{
  "num_hidden_layers": 11,
  "hidden_size": 160,
  "num_attention_heads": 4,
  "num_key_value_heads": 4,
  "head_dim": 64,
  "intermediate_size": 1280,
  "vocab_size": 2048,
  "hidden_act": "tanh_gelu",
  "norm": "layernorm",
  "norm_place": "pre",
  "norm_eps": 1e-05,
  "positions": "rope",
  "rope_theta": 1000000.0,
  "rope_fraction": 0.5,
  "qk_norm": false,
  "attn_scale": 0.125,
  "bias": "none",
  "tie_word_embeddings": false,
  "parallel_block": true,
  "init": "normal",
  "init_std_qkv": 0.0441,
  "init_std_o": 0.00744,
  "init_std_up": 0.0441,
  "init_std_down": 0.00333,
  "optimizer": "adam_variant",
  "learning_rate": 0.00124,
  "beta1": 0.9,
  "weight_decay": 0.098,
  "lr_head": 0.00513,
  "warmup_steps": 258,
  "schedule": "cos",
  "final_lr_fraction": 0.1,
  "batch_tokens": 16384,
  "max_seq_len": 256,
  "doc_mask": true,
  "z_loss": 0.0001,
  "train_tokens": 162800000,
  "max_steps": 9937,
  "dataset": "wikipedia_en"
}
MLP neurons of a small language model. Each row is named by its layer, matrix (up: input weights) and neuron, and shows model dimensions 64-159. Each number is 500 + 50 x the weight over its row's rms, rounded and kept within 0 to 999. Numbers have three digits each.
After each neuron's rows, "fires in" lists the words (lower case) most often at its 100 highest values on Wikipedia text that the model never trained on.

L3.up928:574500443401502495453494541470491525551563556452554508434516501628509548519525515460453507507564501458506555446405587539515521519531466470520525442418500487496431590456499493505523592600420533504489458458453508522670503540462512551461499432495547472462464530527538475488568518447405553500
fires in: "under", "during", "according", "professional", "understand"

L6.up183:506469554400494548495511522558597512491500577483516483483532492511570490437511499508422441485527499425460449595513460480589526604486438576567531494532380466503399417472599494569505524432650553489420481533543553567499483484547461512475458520512467432471538508562505520496538518521497439464
fires in: "in", "of", "while", "with", "briefly", "keith"

L3.up1005:552499519441536576537415544506582466549474542495485526502560528479539533479568548475507429455427494517499537470489467519510486518613539441561458440409600483481465589570512578517536465459516519436453446421451559464503526503470596501513508529585504507461474450531535532560522378479508514545
fires in: "her", "his"

L3.up1233:471474560529490516551500562463546502533503534495542502458544450536538506505537511526437480562459487433542488437531543496498457432469559508521594515470443460580439485453514491532581527500594548516446441491413511496422530566454519462436575510553415358459510491487438586459633541442474556501
fires in: "with", "after", "earning", "he", "of"

L3.up235:479478450491506475473544475590566487533458537447507521404526514554435502517536502458467435459443410481518521511597511510523481473663428534523471420493576488526475512469467528560492467541454430609469442439439517489508448532455561484456577572579447470490489439534522524535517529382382462455
fires in: "his", "or", "hispanic", "straight", "whose"

L3.up596:483520542535519437505426605505396487518506444524526529468524503526442447517489550594523484419451536489552466502521572454519592547426488472575470434529487478460504547485540538556582501542421561514434479535536532530521581603435592499518510495536474443516461463459481615486478444438526475423
fires in: "as", "also", "in", "served"

L4.up305:434516580497519493466548605449506515523531524590530530472405521468389561497454550441541533430478526467510509456479430447511494479443470502581621552455580480514525467533510526439563524529481525554415528558422550532452504528564471510469544529458482429478463572575510477538618588469424555449
fires in: "of", "writer", "director", "1923", "collection"

L3.up648:451469544506470535490512470476540594485526547469593423503599476559508491417509448443498425603460473484513498516440439487481542594510556564397498512525461438554410510486448425585504498563545574629516539507456514396445509452557623471475509472485546461428531511578494590467573482449511538465
fires in: "after", "before", "won", "older", "summer", "by"

L6.up125:541403589458586487469510545470566519569540551472438475511499462607518505486550514473450435541582440510472529466519425424502435519533549422534564464517454476526424454380545543582448522500464529646440497528520551536559525596465469470483451503511476569496562492519446478430503483521423419446
fires in: "on", "and", "although"

L3.up1200:487567434586506452520468493578543507525560454585465456463409522538483411508515488566517462521497497511521515517450447466461440509521489440482460417509489444503470484443517562550510445578397560527536489581431450488404504502471563356465503514544478474490462522546502541434559502391397525495
fires in: "this", "most", "only", "someone", "history"

L3.up568:469503464479453594510431529476559431500466421529512462454421550585483468442402487520544459558477527423467528473608537495464573556525446451532436476439540507502436442403527438507537532549541447450498499471494507541523621545349477475579506513523506541449458490560473538475495469525600526552
fires in: "has", "be", "also", "have", "keep"

L6.up479:535559514467540508537465551446533542521482473433581467508603407499483428422540540440437515491458477479448486459548527467520545551541511640544468518533440503448448529413496587608490572520454421454463496519539532475384419442543538534498509550493516507429469431594506519536475400490394492524
fires in: "had", "have", "has", "which", "wrote"

L3.up754:567532562436509540473467386455590489510509510466551487503465537615621499458622475432440460506466443464549482505522489473497555588532506562379543563524441504600432490469583455530468637500575517513515534475505531486545515562504471458511471518553506563437441421497499562480500405489459480517
fires in: "about", "you", "daily", "denied", "from"

L3.up1027:502491507557545468384512448527470494543527549525554471471438467547622458459543566445460457487432432499499521544528437497460389456545551540446546414580489460517471509535561571530553446454589462529550417495483460555475570454473471471426485404526437493519426475490503465463456454387522491551
fires in: "the", "his"

L4.up966:511497490413584544457445454580478503561498537540530476406517569479488549465525584543513465486494454435511481452620491514419467472551514487496454470558596490552511507498593503505518487495423469515514454548491521590550458518485485455471566493556532453443510490423585429481525496392444497603
fires in: "a", "microbiologist", "an"

L3.up355:552500484483558557515442502499585500555468564472490590475440461420552485519526473561504478492445461452523519408556557488479466516622545498570458472447588492476483568474514471544523520515502479447442487511400554530520451494462484490505578531548480483469465506596558524558513334424501487499
fires in: "also", "has", "his", "first", "following", "have"

L3.up28:530525577475422548525565514458481414538546523499559485508445490600530552364508484598559529543547474488554533652463555467346473560559582469444539476526573451432498449486485504501500463513443512454514493560529486443577474527405529477502507526482467512488360461464497513483598497494522496516
fires in: "from", "until"

L3.up752:571458494511390523513481567488462598511509535573510551447441501618488398521461554467539530507478489474458451528500593466516529484475406424469557505467476472460441515505598486490603542550476587518436477543505574594512443469371469480552513556512473433460465463454497520516590523477476485498
fires in: "and", "as", "reversed"

L3.up424:516517423431539556517468560468502514517548568363546609432553468521483533366542593439502437464464503442462563431512465496517564468536499539520517416571607426463489550534500522572580510537498436482445485467488536536465500465447537546460517513470580462485512492543476539497520456423506609565
fires in: "two", "three", "european", "five", "appearances", "african"

L3.up1073:470462495500443458492571538418535526514494497479522442462416424501495428601549501492445450527484515453449467527573553495502506509442492495556479457487450486529467367379593601568520501524440467519483521478510581483465581553545495586492478446588489473525558453533542461402514521449453485382
fires in: "signed", "joined", "helped", "they", "following", "to"

L3.up745:495555482552431559526506601533604509534551498414590482431470453554554508507480467391444464583523476513446563461524489504545462494587497447470410483566503443459470571591468458575589449513523534517436492491480498568461483469524484555444545514528422440456558455513436551505550504459467502500
fires in: "of", "synonyms", "individual", "become", "personal"

L3.up1129:493515452486684512443532522514477514533509514533484529473597537566472442463566523521480451407520487474514542486503458461503545506489441479513494490586475463532447596555563508513509424494452472501503522554422524544452467428427503488445604487592586448497533561413488499470520466482406497474
fires in: "a"

L4.up1133:512507485377511495518459479608582460558422586499564496472527492465577478526483493525460454510431514546502535398447498492401457526590526476540426466494542523447489544452463568498516460499607491504456452450551565505497481490460461537490590453547479467397484425533477558478647483489502502514
fires in: "her", "one", "an", "no", "involved", "as"

L3.up865:503469480466483384464507610477521465553536568490487590437544534475529652515466454480499493510460480424518465507493373533526393496539540456526533507486387457488446514441478500471490458438507402483499484585484492472579476371578474520524492435493479441444522518562504511561543540488496557489
fires in: "of", "involved"

L6.up658:496481596498590417493488526499517465484522540535478531500550524578484551424488490453492514436495381453517531457573467462440532529583572466513539471491548518560532555480549501523470503491517472505499407510453455551509533523440510530413500507494510564512436479453540492474385531414411510525
fires in: "a", "of", "kor", "o", "suggested", "suicide"

L3.up65:512513479494487583392518453518500435582535521448472502465503484474450515485457533675592487602505485633559489512495620483522532510531524430510516567568565491601497453486498562589511558528495527529506455467438477540505422563496483527476480494472580547492486599535394525467518605483484467469
fires in: "to", "since", "about"

L4.up408:586442524457546483520502584462521570531486538515487488500528557541602440459533483533531400482507402448518522465470544446471493443533501512557488453507542466430473503458555586544574456481481584489470459377408513534504505482510529453451474583493477552463510432483529470432640468447461593594
fires in: "who", "he", "that"

L7.up132:555462594501550536570403484503533510526511511495445443519434445467538503448626580520459420528551468493394533482455487430450480513548521493491542473553571411469406462459490550559609563501647583485464467398520519539471591571432538427482500515502501514524461478499348489394496499499514502471
fires in: "and", "video", "matrix", "qualification"

L3.up404:486541402547440562447469571478533535533542563447516620468492514530563499553554602500424502530475455462505467456499441482445502471510565474587506486564493455494465560428607506529554474584457489564470453456545523610444525448428467498495564537510535389546492451489453611571564468460380528503
fires in: "votes", "uses", "features", "using", "notes", "by"

L3.up803:500487534600554478504499538382497542471387567508526553467496533481647450445388572597501481465495397543560415463458483492492474546480623434503448481517437476518439452486549571552556502497496452542479541404443530515458539496424460444488482514427530478479488512500452560450514457430478537595
fires in: "votes", "hold", "notes", "considered", "qualification"

L3.up504:499529526514432446455452528454511522509469477512545485488605541569535530552513488466484487505496426488523407494462489533473565564502478387513516446521444519384456525498497429458505529471504571544494480554446555509543595419465507541522537457468472533443440411493502610464533436441513546488
fires in: "in", "of", "individuals", "via"

L3.up519:514355519421462415492510596474515386503494510454549442491474487515463510437486442578446524558485524470572534448557495474446466590537477444523545474569472565455449410493594487514530570560548564553472524478515492477485468418446489562477537461552525447382474460589550609472518459524504549476
fires in: "after", "while", "when", "although", "following", "before"

L3.up107:489524545499578500516454562426494569506566548472542506458487525567507459587521549531475449477542510395521543510481494427448559545545593544425512430511556449443519500407547498564448537616500429437445464539446561559488376448472520436420510527519481443490558561514486521465519556380411565478
fires in: "more", "most", "this", "very", "considered"

L4.up820:465448519421428438523513595607462499490450460500576525485430557601432457507477528516520527595500437473571502476534521520502524505474498387440499505416474519454461516323508493535495480457484519629514490586558531503557490546416490472507491500482497377519478517535381539442494593520464557451
fires in: "as", "although", "country", "mary", "because", "when"

L6.up12:570486521424494421500509491470488516554567535554397550488507457534488499457439544522435448491441446493521556506653575489553535537538454583573570464608516459481562455524522563491599546483552476544530481435446531543509562550504506531415533527326426532453477488565463555463521534429519545516
fires in: "four", "two", "structure", "few", "seven", "several"

L6.up108:481469540378520507471530567511514489563487580451435517438640433523548435514556526488429390512477428571532528551472564546500483608525475543497486449474485457463462480413511445510447559479562484489508461545455481436481554513443468478439511522572547555593443544567552550526572486494404590482
fires in: "his", "while", "whose", "prévost", "where", "those"

L3.up939:430570551438562512489448502507566421592555602522550461496533475559489495474480586420483426555464510435498568437485473500448459480542489554486533432499519412522474566526567491581557507473504550532539433542533509565473418477390563387463469505496535440439487480477519503497542503506409472455
fires in: "the", "her", "their", "his", "its"

L3.up109:515505534477559526488461600486452383504609484460435519456502482499521459470511513573573466500453436461528520526632441431484487423530580538500593460476513474437428655476555464492535562619559467500410461529510524491476586516440502552410527456570507491552495490487457488430487591470519465451
fires in: "to", "site", "white"

L3.up129:567569401470434520508439561457529498500547607570578536486447534538350472507545476486485508545460571426538505404489471541466472482523441415486523498593438457485459559470552436532593532549503513467521461525492460474464507455509535524564527467432465442460525580562471514492581581363464554446
fires in: "of", "by", "joined", "owned", "formed", "founded"

L4.up462:503424513471587496512433591455465481525540488425522468508469504544534509405563456627472483450421581459531566516510513494526503507448496439553408473530530465486445467442492521526513520545539604626516511454413481429466466533539483418488527398529440519491520548501489601539431522427473504486
fires in: "about", "after", "that", "outside", "when", "only"

L6.up643:510513581441469492462500525508483500535535630534503498488515499422580494421448602412462437499420566532490614500522495508483566543535415532494506458491499497535554505475511480508544443563490507557479449435520575538566492475515584545501537464603439482413543491498518510456545414446411468534
fires in: "the", "his", "their"

L3.up312:545550497513473558426525545545523500566614496472492450467579523512552501479440566399462494553406426551528554514531465471603518551596515513539500458481563456438480508510489476468484482522507562550447453588460499463517526448439550462451622494546536401433419535515489577461511467480429503491
fires in: "his", "community", "synonyms", "agreement"

L4.up59:450610426452492579511450577490524498519529550491458450460525546539408504437554494488540513534498453382526550457536534500440597443461414546499584455522533442496482561540442494589531548515540488452502524507465505494507516479420462487420568555410463459446472553536515525578509594501484479489
fires in: "many", "has", "other", "several", "two", "three"

L3.up1211:525440570542476456474532430508494586519534522510495497453449545550439493558562530401467413532485485475511544541526531456572502479469531481417510517522485438645509539422514461515528470496506542583430495443450417563494477434612513494436477540490417454546535468543466429424473517494504446483
fires in: "of", "to"

L3.up338:586455395518417388471533574507510491509561571443594453458494401459524567494478603426460471481553498571481492520439408485505398485497506526458542460544520417458395510483523479542584463556420588530496479500479567502429475533382525483532529520546498436519520472526454613508465459530393610450
fires in: "from", "chinese", "total", "indonesia", "mississippi"

L4.up312:551551507448430472635520460476496407504529462439536536542446489622509441435533450522489455503470606508490474453518467437529495559440504468458501549484441573564407401460431501610588500500499522493476452589516535567447455508449458480507486460539541454472483528544510439518524452474507379500
fires in: "after", "before", "since", "law"